From a checkpoint of a small transformer trained on Wikipedia.
Size: 24 layers, width 256, 4 heads of 64 (2 for keys and values), MLP 512 SwiGLU, vocabulary 1272, 14.8M parameters.
Architecture: rotary positions, no biases in attention or MLP.
MLP neurons of a small language model. Each row is named by its layer, matrix (gate and up: input weights) and neuron, and shows model dimensions 32-159. Each number is 500 + 50 x the weight over its row's rms, rounded and kept within 0 to 999. Numbers have three digits each. A neuron's up and down rows have the sign that makes its largest values positive.
Before each neuron's rows, "fires after" lists the tokens most often just before its 100 highest values on Wikipedia text that the model never trained on.

fires after: " M", " S", " W", " C", " re"
L5.gate63:505457472502540406493613379560467473498442519536510406537427472491445500561457449451521471499495465560439599510541479493559527416556504454442617572549470486501401574484524521536442551532527581512565542516538436533471438467463454448497357459454500494476482446583526513475495569521533553378518474460510492597462573443481493514444542582489525525596486568487462499513486501481510542581501
L5.up63:465502458504505444345511453470580506480569425533469480549587511449449474533523569457504489605589454499592534487519398529554491438452631548440576600492583456607467560497500389494542463559445466545443549514482478476548411554587501600567429517457445514485524477571487508451478546509577481408560475548550490446485501469445559400485438545541491579582488468476520414507481499492557552503518

fires after: " Sc", " f", "5", "6", " c", "ind"
L4.gate346:419456417446531547534482516554561549489433442503580509585432496515526533427436471441495514569500423536598540524498524435553444520425573536529549528490526569501548498488514617433482484529531538511530495446539454545453434483460506510463567416514507486530438427520418506446609374542554423527439451449556512589451488515489546479445524524554462451480466397498508573467484535404542521459477
L4.up346:504497496414523427447399540520522509396379467530493429549503539494471534376491514545479535539416468419489434410458512525512503471509451435459441511454482507540537523457557545522319506444496466499532486510523463433481396451505511416518484458481515494495539563525419473515526484503451461368463540529602566428412580542514513575471471477485494502577436581559526486504450558480489452455481

fires after: " al", "he", " He", "l", "w", "ur"
L10.gate261:522471536501510580547500484490531554655560577493486529462580492532480497537455405531503559481535547524465507380433496514483593409517573497433579465545404513471529427439455533463475519498474516543502484415422588494359521404439481589551511513591447386439572609536468490496381436514543466445474430466443405510493523471483504476483395523578490449469567467537497525523486505519516476495514
L10.up261:560535483459494554571531447453545482464463555598479538545529562511447479497446579604535470487449498504569527473443427624580463536566468447504467477608500527482566498524448552466513513527496599407491490496508509507470460555524462456550528529537593372529506521546456474479538466523520524522554578490476379493598580525495423513453509491534539508578388518542547459493582515488439543527541

fires after: " re", " cont", " W", " le", " P", " U"
L6.gate252:480559490449546442511482449412440473573443590480577484493414471521453554515506527542382487529415495532505534505526511454470424467521488518580485577578463420412424526521467484425540582477552498445586480454515411424537399503494559462405449511522467487526511431515484424486477534439513403516531542472421475562500469518505432546471463513473508524485519481498466478497472536494514427547545
L6.up252:489486436515495452550482476541540433471551482506426421534577415550452528462517475472463501450474530532486519525509512473415546489503535460424600521545577462551552496532497533531509560521477421464619516593444437456637531559597528506476437599519469449587481507482478566511355552456501527458454529589533449563454433426556497523440448549558556536486530444537524550488546460401484512507498

fires after: " M", " m", " mon", "am", "om", " im"
L6.gate336:454574478581609410490471493511498540589596507488555441505450425550437447463529477475549550485539519507508508575463520508488443473475514490492493519466547536608481583587483477506513496482466374434542524415587518481456496500520440497610457471454533526555398506566473419502540480540520511516484512541503485520500487551507522450568487550525586493464549472569498460486496395542489491474592
L6.up336:482520511485460568577494467498417516480429451476487548396444434564518565475485523463475446549477524542551501463518480546545466478409458548552402448474501468491503447508415550504562503570587547537513467516523464572473507468480498504541502526438591453443430514550460489456582535476500486506496400398465489567519511512426513502570529604398529424595530440528494525454495565501463376518496

fires after: " (", "19", " acc", " un", "et", " for"
L2.gate113:560445452559517512437582451400522461504494504532512451391496509610460487513519507428528431577584462566473514404462472544498462432521579618577533537468509595461511473629517519436486470502517476524497516495453513480543542543509493520478540414496531531556600509499501442526439511533468454545379532470512474457467539478426487602497423543522440423551573567534578482533519468550482562497443
L2.up113:584370490553416447464513507490518479553561482450520442564614528479485581479524448488582482517532479445441511496573560361421576458441591603490538549507539477485613499474516530574540489427390524500503514553459497421488416465447463486499473533510387498481432540563459572454545502458440538448452525514482564455485487381545449591544432515542530529520530554582455475487598494510592459550534

fires after: " f", " m", " t", " he", " pol", " g"
L12.gate393:417501589543500550498609485495434471473494513553431425569495510491467552471498503473626474441471458465415614495451490546460499473475508479524447570497577474505517457455544531554561510542536430494467478500466515439501436449493489456568549450570497523414425511484498488526469583523591449492555408582481497457434455511399573445536404436500434626389497496522529517554444557597477544518502
L12.up393:468377467520554490528461539448514485447463523451454516454552511575479466559530550435544499491517535504502509529449489452425509459428446503502464576403433576541574500520456385522459467485533494525611583423521494568534431480414492519549537470519452492553510587508556435507509423491595595544484548489548433417440521542457488531566497533482491538494503468556494477472509439459469470482539

fires after: " A", " c", " s", " C", "os", " St"
L7.gate8:486438408431449509462610579526564441547386440479458450533473543522425434511562474433449574547525509575526505541407467412476485516607463456512455465528526628484585445460522478409525455423523517545452497555488458485369469468585512468528512565547441440529572471567467469544392507476557412505534538525533494452545566446577540467589530462493396479637480421482538473542484493482525459567482
L7.up8:524405532578516537519538494417467543575483511533561571532493562361488518517489434504478597481494529483430521483626562475480565458519506457385446441454486494458500469544522508437431437408541536476539485484500548522490446515547474510453498444497435526508517581443604507494576445507500482539560580552515570576458555545410494582527470535462524527604504422529549444487528545509478579487550

fires after: ".\n\n", " |\n\n", "==\n\n", "\n\n", "==\n", "=="
L5.gate320:493464520524539501521479435565520470566487544440471453488554551547418477496567461500468482612574441507499501512475549510521531549622550533506442545463523434511585485468536489509466461494352495507478525556540475431408573490537465537493518639624446482372462536474552543512546433480583549472490427474528439467522494435479560463573603500522508496472518423532498558544541531590450567528378
L5.up320:489484521445485471472503471466491435515528463425502500438474457499523443442494445476389565488497531534425504467501544519477498489523504480538488443578513395506524501473530399463365525500467485520474469511508595479459539475436511442462572487562536523471520512528509483471445555510594525417460485485470476545501438557484599626428452575497480462571422387451522591599494492513488460571577

fires after: " p", "S", " e", "i", " pre"
L6.gate476:452478465536448447530435495470510529550449522534598525533501538464440550529416509470376581447505514473528546473472449555407544464518515459485510606500569552522451486471507497603498514442555463543431468568477406473404499470482623510526581410502478439493401506533472553483559595413454596501512480466494561493407459498533488520396496593557426445517423463524462518545488495424501533482371
L6.up476:482494549575674458610429631545496574488558396529570503492461475464586515452512398516580479471491591461521570543445424554524434541449497532484487493426506494384456476501468569523526496523484550456469513485386531509475474516505570394526520408534469409457440459421499529524531533514450476530506502367533558509443537443509390479473515498477414560531440417505448466533455556460494520537523

fires after: " s", " col", " S", " se", "n", "ect"
L5.gate218:505398490431493448548471536497516417483461568507507583399554525474557470604437486544526542506503578525427489528497474531547543496461415523451504502568528390487425470462485494485493543503517595482533551471553528404537460493525587471484544473491531531529493568341492585492505465490511498495508468496433522509516543572543442469571464505513460464558459434547581508517518494448588492591469
L5.up218:622505498470459457559525403441540552552485546577452529489455553448495532558490434465583537506546458446470553473560551437501476515502440485415514641419480528530459507461502509573403560376523440410553465434504541536512531463546530556463470490505529479475554548524496473545537553594403490491553531462519482513535422441463510405504598493537515595569559500502540478574480445438441419492475

fires after: " app", " per", " A", " c", " C", "C"
L5.gate330:582464511429579623529514490558535394571459557471509493457550513493502529376592457582481581536504541460530384546427522434416512498585503568520480576511573511540549469443531485448488478378487489469474443506525514534466464428572492614590493482481527493468489377512474499506514502419478469576561526398553480435572573564487550527459556523532493465460428427467529481437439536500526605510548
L5.up330:520447540395600592453497481518556445428533427502495461526512548508490533496538416502478482556585510489510452493422482482499536558538444515539477552495605560434546418521600510444530479446416458398537523500464562454548485408520510556506478502401536477459441359461526541518505465453497476479606582469482553552525523549376480462450568486504576550521544468516539481549403522502554439493603

fires after: " M", "est", " m", "m", " f", " C"
L6.gate169:572534486468526570532523510508445407585445521487485554454489441526451434454643443526547574468444621511554488632481505503519536529537484541499494376408504552536548559511455541557420413542556480519522528492441422543494552539477564546529538525524485535604565505659525467501522475541512488581468484516488516512533497495524518529550549503511533465499537453499556480529466350528477485514512
L6.up169:520517558437507481491475475525527542438493530475509464487536430522450548538564499442446556438508510496484543520501542526548582568411498464572522521431506540399535565518463487475517550587669476482560457507439462410514557587523505478504554582468472466424543522486535498520510539539527475504577500457532492482466469480490599413569467447579491495567473609560404505467503568408491536490592

fires after: " t", " se", " T", " s", "ad"
L2.gate284:437444601472571474433581536578513476387463479507570467450543478509486509516393503533586553514486565583551550548514478516545531499476459606493454489460523479500459452484511505476452613537471523367444384456554507475592601445544484553486432516468518506503449537411565595518483569497442627527491558452511481578547528628473483525479512505571494499442536430539491588500480478454503533476504
L2.up284:560599574523436440505490586468482549578371537569389517428498525491392461518532499460524474529410410485433525486523489405550459500475528544566527572570529459503517465561422530588497553468424619524387441473515556514510430449489532496526466483521544438518506501518511486600503465575560463507538574558494507469488486399535457511398528409607582540624427469565540497600495442514540464494512

fires after: " C", " Col", " r", " c", " ch"
L3.gate386:465440457520501547439536585573523484389359510468424496445486545488445516411460459411539439512501438511445443500570455506472518443481504423503479471495482531450435455559490556496436484558479395457421499478547487474501498565448513500507482529421531473520478480630588562471502346445544521540527403561534520535472565470476606490517519514413488513480502550580506365576478472412475589447527
L3.up386:573525456412462489449381494524558537528516524478557542516493486480538495464519453520584525520491446473550486525530573464522490623583383472573583512506610478421493369494503554505539465456552478439571509514469388555420422515448524464530462434474478518400595522461480453418431389546538474506513473559461475488451520485485542429516510518554508430505458545503592562546382544505501476452532

fires after: " de", " le", " r", " pro", "ro", " res"
L3.gate261:533557536486539498488504434497415332501498511536418450412486486596531510452482570513555555483457541424456518440535551537528520528455486452506543526430527420502540508495494506476501444540503517476483435504433461518447396504496494491440508540538490512509476366476468391493568619406488525522513471431467494461418558521426453541577532533502523432412553519603495484483526462539523505497477
L3.up261:535517477603371566398468495522526475508472503496455421444646470480490509641491550449494476540509549486542586498485601510565427565549531556546504416473515398478493525506409482457548506546441538450409507433449433463558466548369500490513528493510496569483474529503473528506541449494440485532600440478468432491531449620412511515452442489514514501450468404488501467454511558571420568502438

fires after: " pro", " sc", "eng", " Pro", " prov", "ro"
L5.gate73:498512491512566503502520520470530479622429517593441415412526589541535498545478529510447556519562543492479507452533517508426515457467393470484430491497504404503413452484464470453476503514512429537409447435556414567450522526501512559463444547497507417597523554609491465498477469529559561459497547446442555460515543546530527448482465542496524502475484500514550487495482493546530546417459
L5.up73:571514470519415478481491498546452516480475492498409448544566585446466496462548495518532457435560468498447494509519524546541429509587615493534529489473430480449451446529564471405551411519522435466462490398532478504622450540516566417461593489497578530487567536415566530478537535455503487577409424449439556481588460513480457542433542489400454455508462520435448571569548506555531537525375

fires after: ".\n\n", " |\n\n", "\n\n", "==\n\n", "==\n", "=="
L15.gate124:554605562475401487544469472532392418469452564569442520477444518478462460551510516481501546522475458523507503511539521561538496491521500455467571602564534430448566567481486448524519487458380504547487543510530448483508470426553497499461561486467592597399547495585573493455621428479563542395463458492537481491401485497465429489471433456466487561528502472553541510557575509472441523488453
L15.up124:547494456474501474424500412480443495498464552426521514456444527606505459519519502500541514530487532478491502498467422534554465531521599431520471612491576507492574500448587497572473589559457542516512510507512488479527623566512601500503532437534500499421483521515554544504521506450481555459476501485526506493519446495505519451540563551530557433546583444506565454497480539572498497537436

fires after: " S", "k", " s", "ark", "i", " the"
L5.gate37:459544505585494426475515498520480552402474544427506559460522483516499416561538493537539536494621440429548537558410467478507520475464488532413475462441521416496551505460482467429466419501450546522486441479558509465473447510522497511475534495453471527451508576470576452475560494460513573502546455437521521488426430543450492467531401536485513453485462548557562409452469553455450483529502
L5.up37:530510485414456448528510523507503586449536511643482384489538568505516499525552470533529562505385533446592476498457465517525519483484492477383514530453531512459520458499475527440452448441467523455505500382572407520493480426536502434527496500399451547569484593391566447516544513583494393556509486486534508545518477493532541503512569491490483517475417463475584423484644473476437498504430

fires after: " P", " C", " E", " c", " in"
L3.gate232:534454514553456503554452610528499504508451575441499493452510515382477467489505551396470454507489542466581553522541508531412550504551509407552547507560478472509482410562494489441523510517522463515513504526486554434478404504496517481539483598445495548499459500555512550541524359511529547461578476532518458435468422407503539394492450494485432514528482458517511411527490507479428451466421
L3.up232:594536458442525519516519592504522493485506550545493531378600520358548478580571530453437552411535496495488503490471519573512449490523560442534531508436504420507480487519574569468390596558460555442557492460548495518395438556516467514513537511542446394418568531493537423471440419570476464561552461423529442537522485526458460528561532462573549489530495479507447505467484512553480487458562

fires after: " (", " t", "et", " K", " dis", "d"
L7.gate450:572518484526468512521564484421478454525573545381498533454611486557520493468429496445546510496540572490477478414561429622547462502561416467512490490581454492540493479434547468485498489487512432441490459434500491477406448606525579440499469520572532517456528442522493554441526495498515444460493541540552531500473435506523453541564451559435480383551569583546486531438460492581541420487466
L7.up450:552582528568399465476505485484564457551544509323433580507506496579448502594460499521456475397577494451461515502473507484560515376464591528535461470530483453584573413479518546515465555485476490457499444517536459458430490478603507502515490564526466425504502586529526522531482534501473592380520501516527592535433428536489479564532493460477499548491536484498450452411470504510454432470499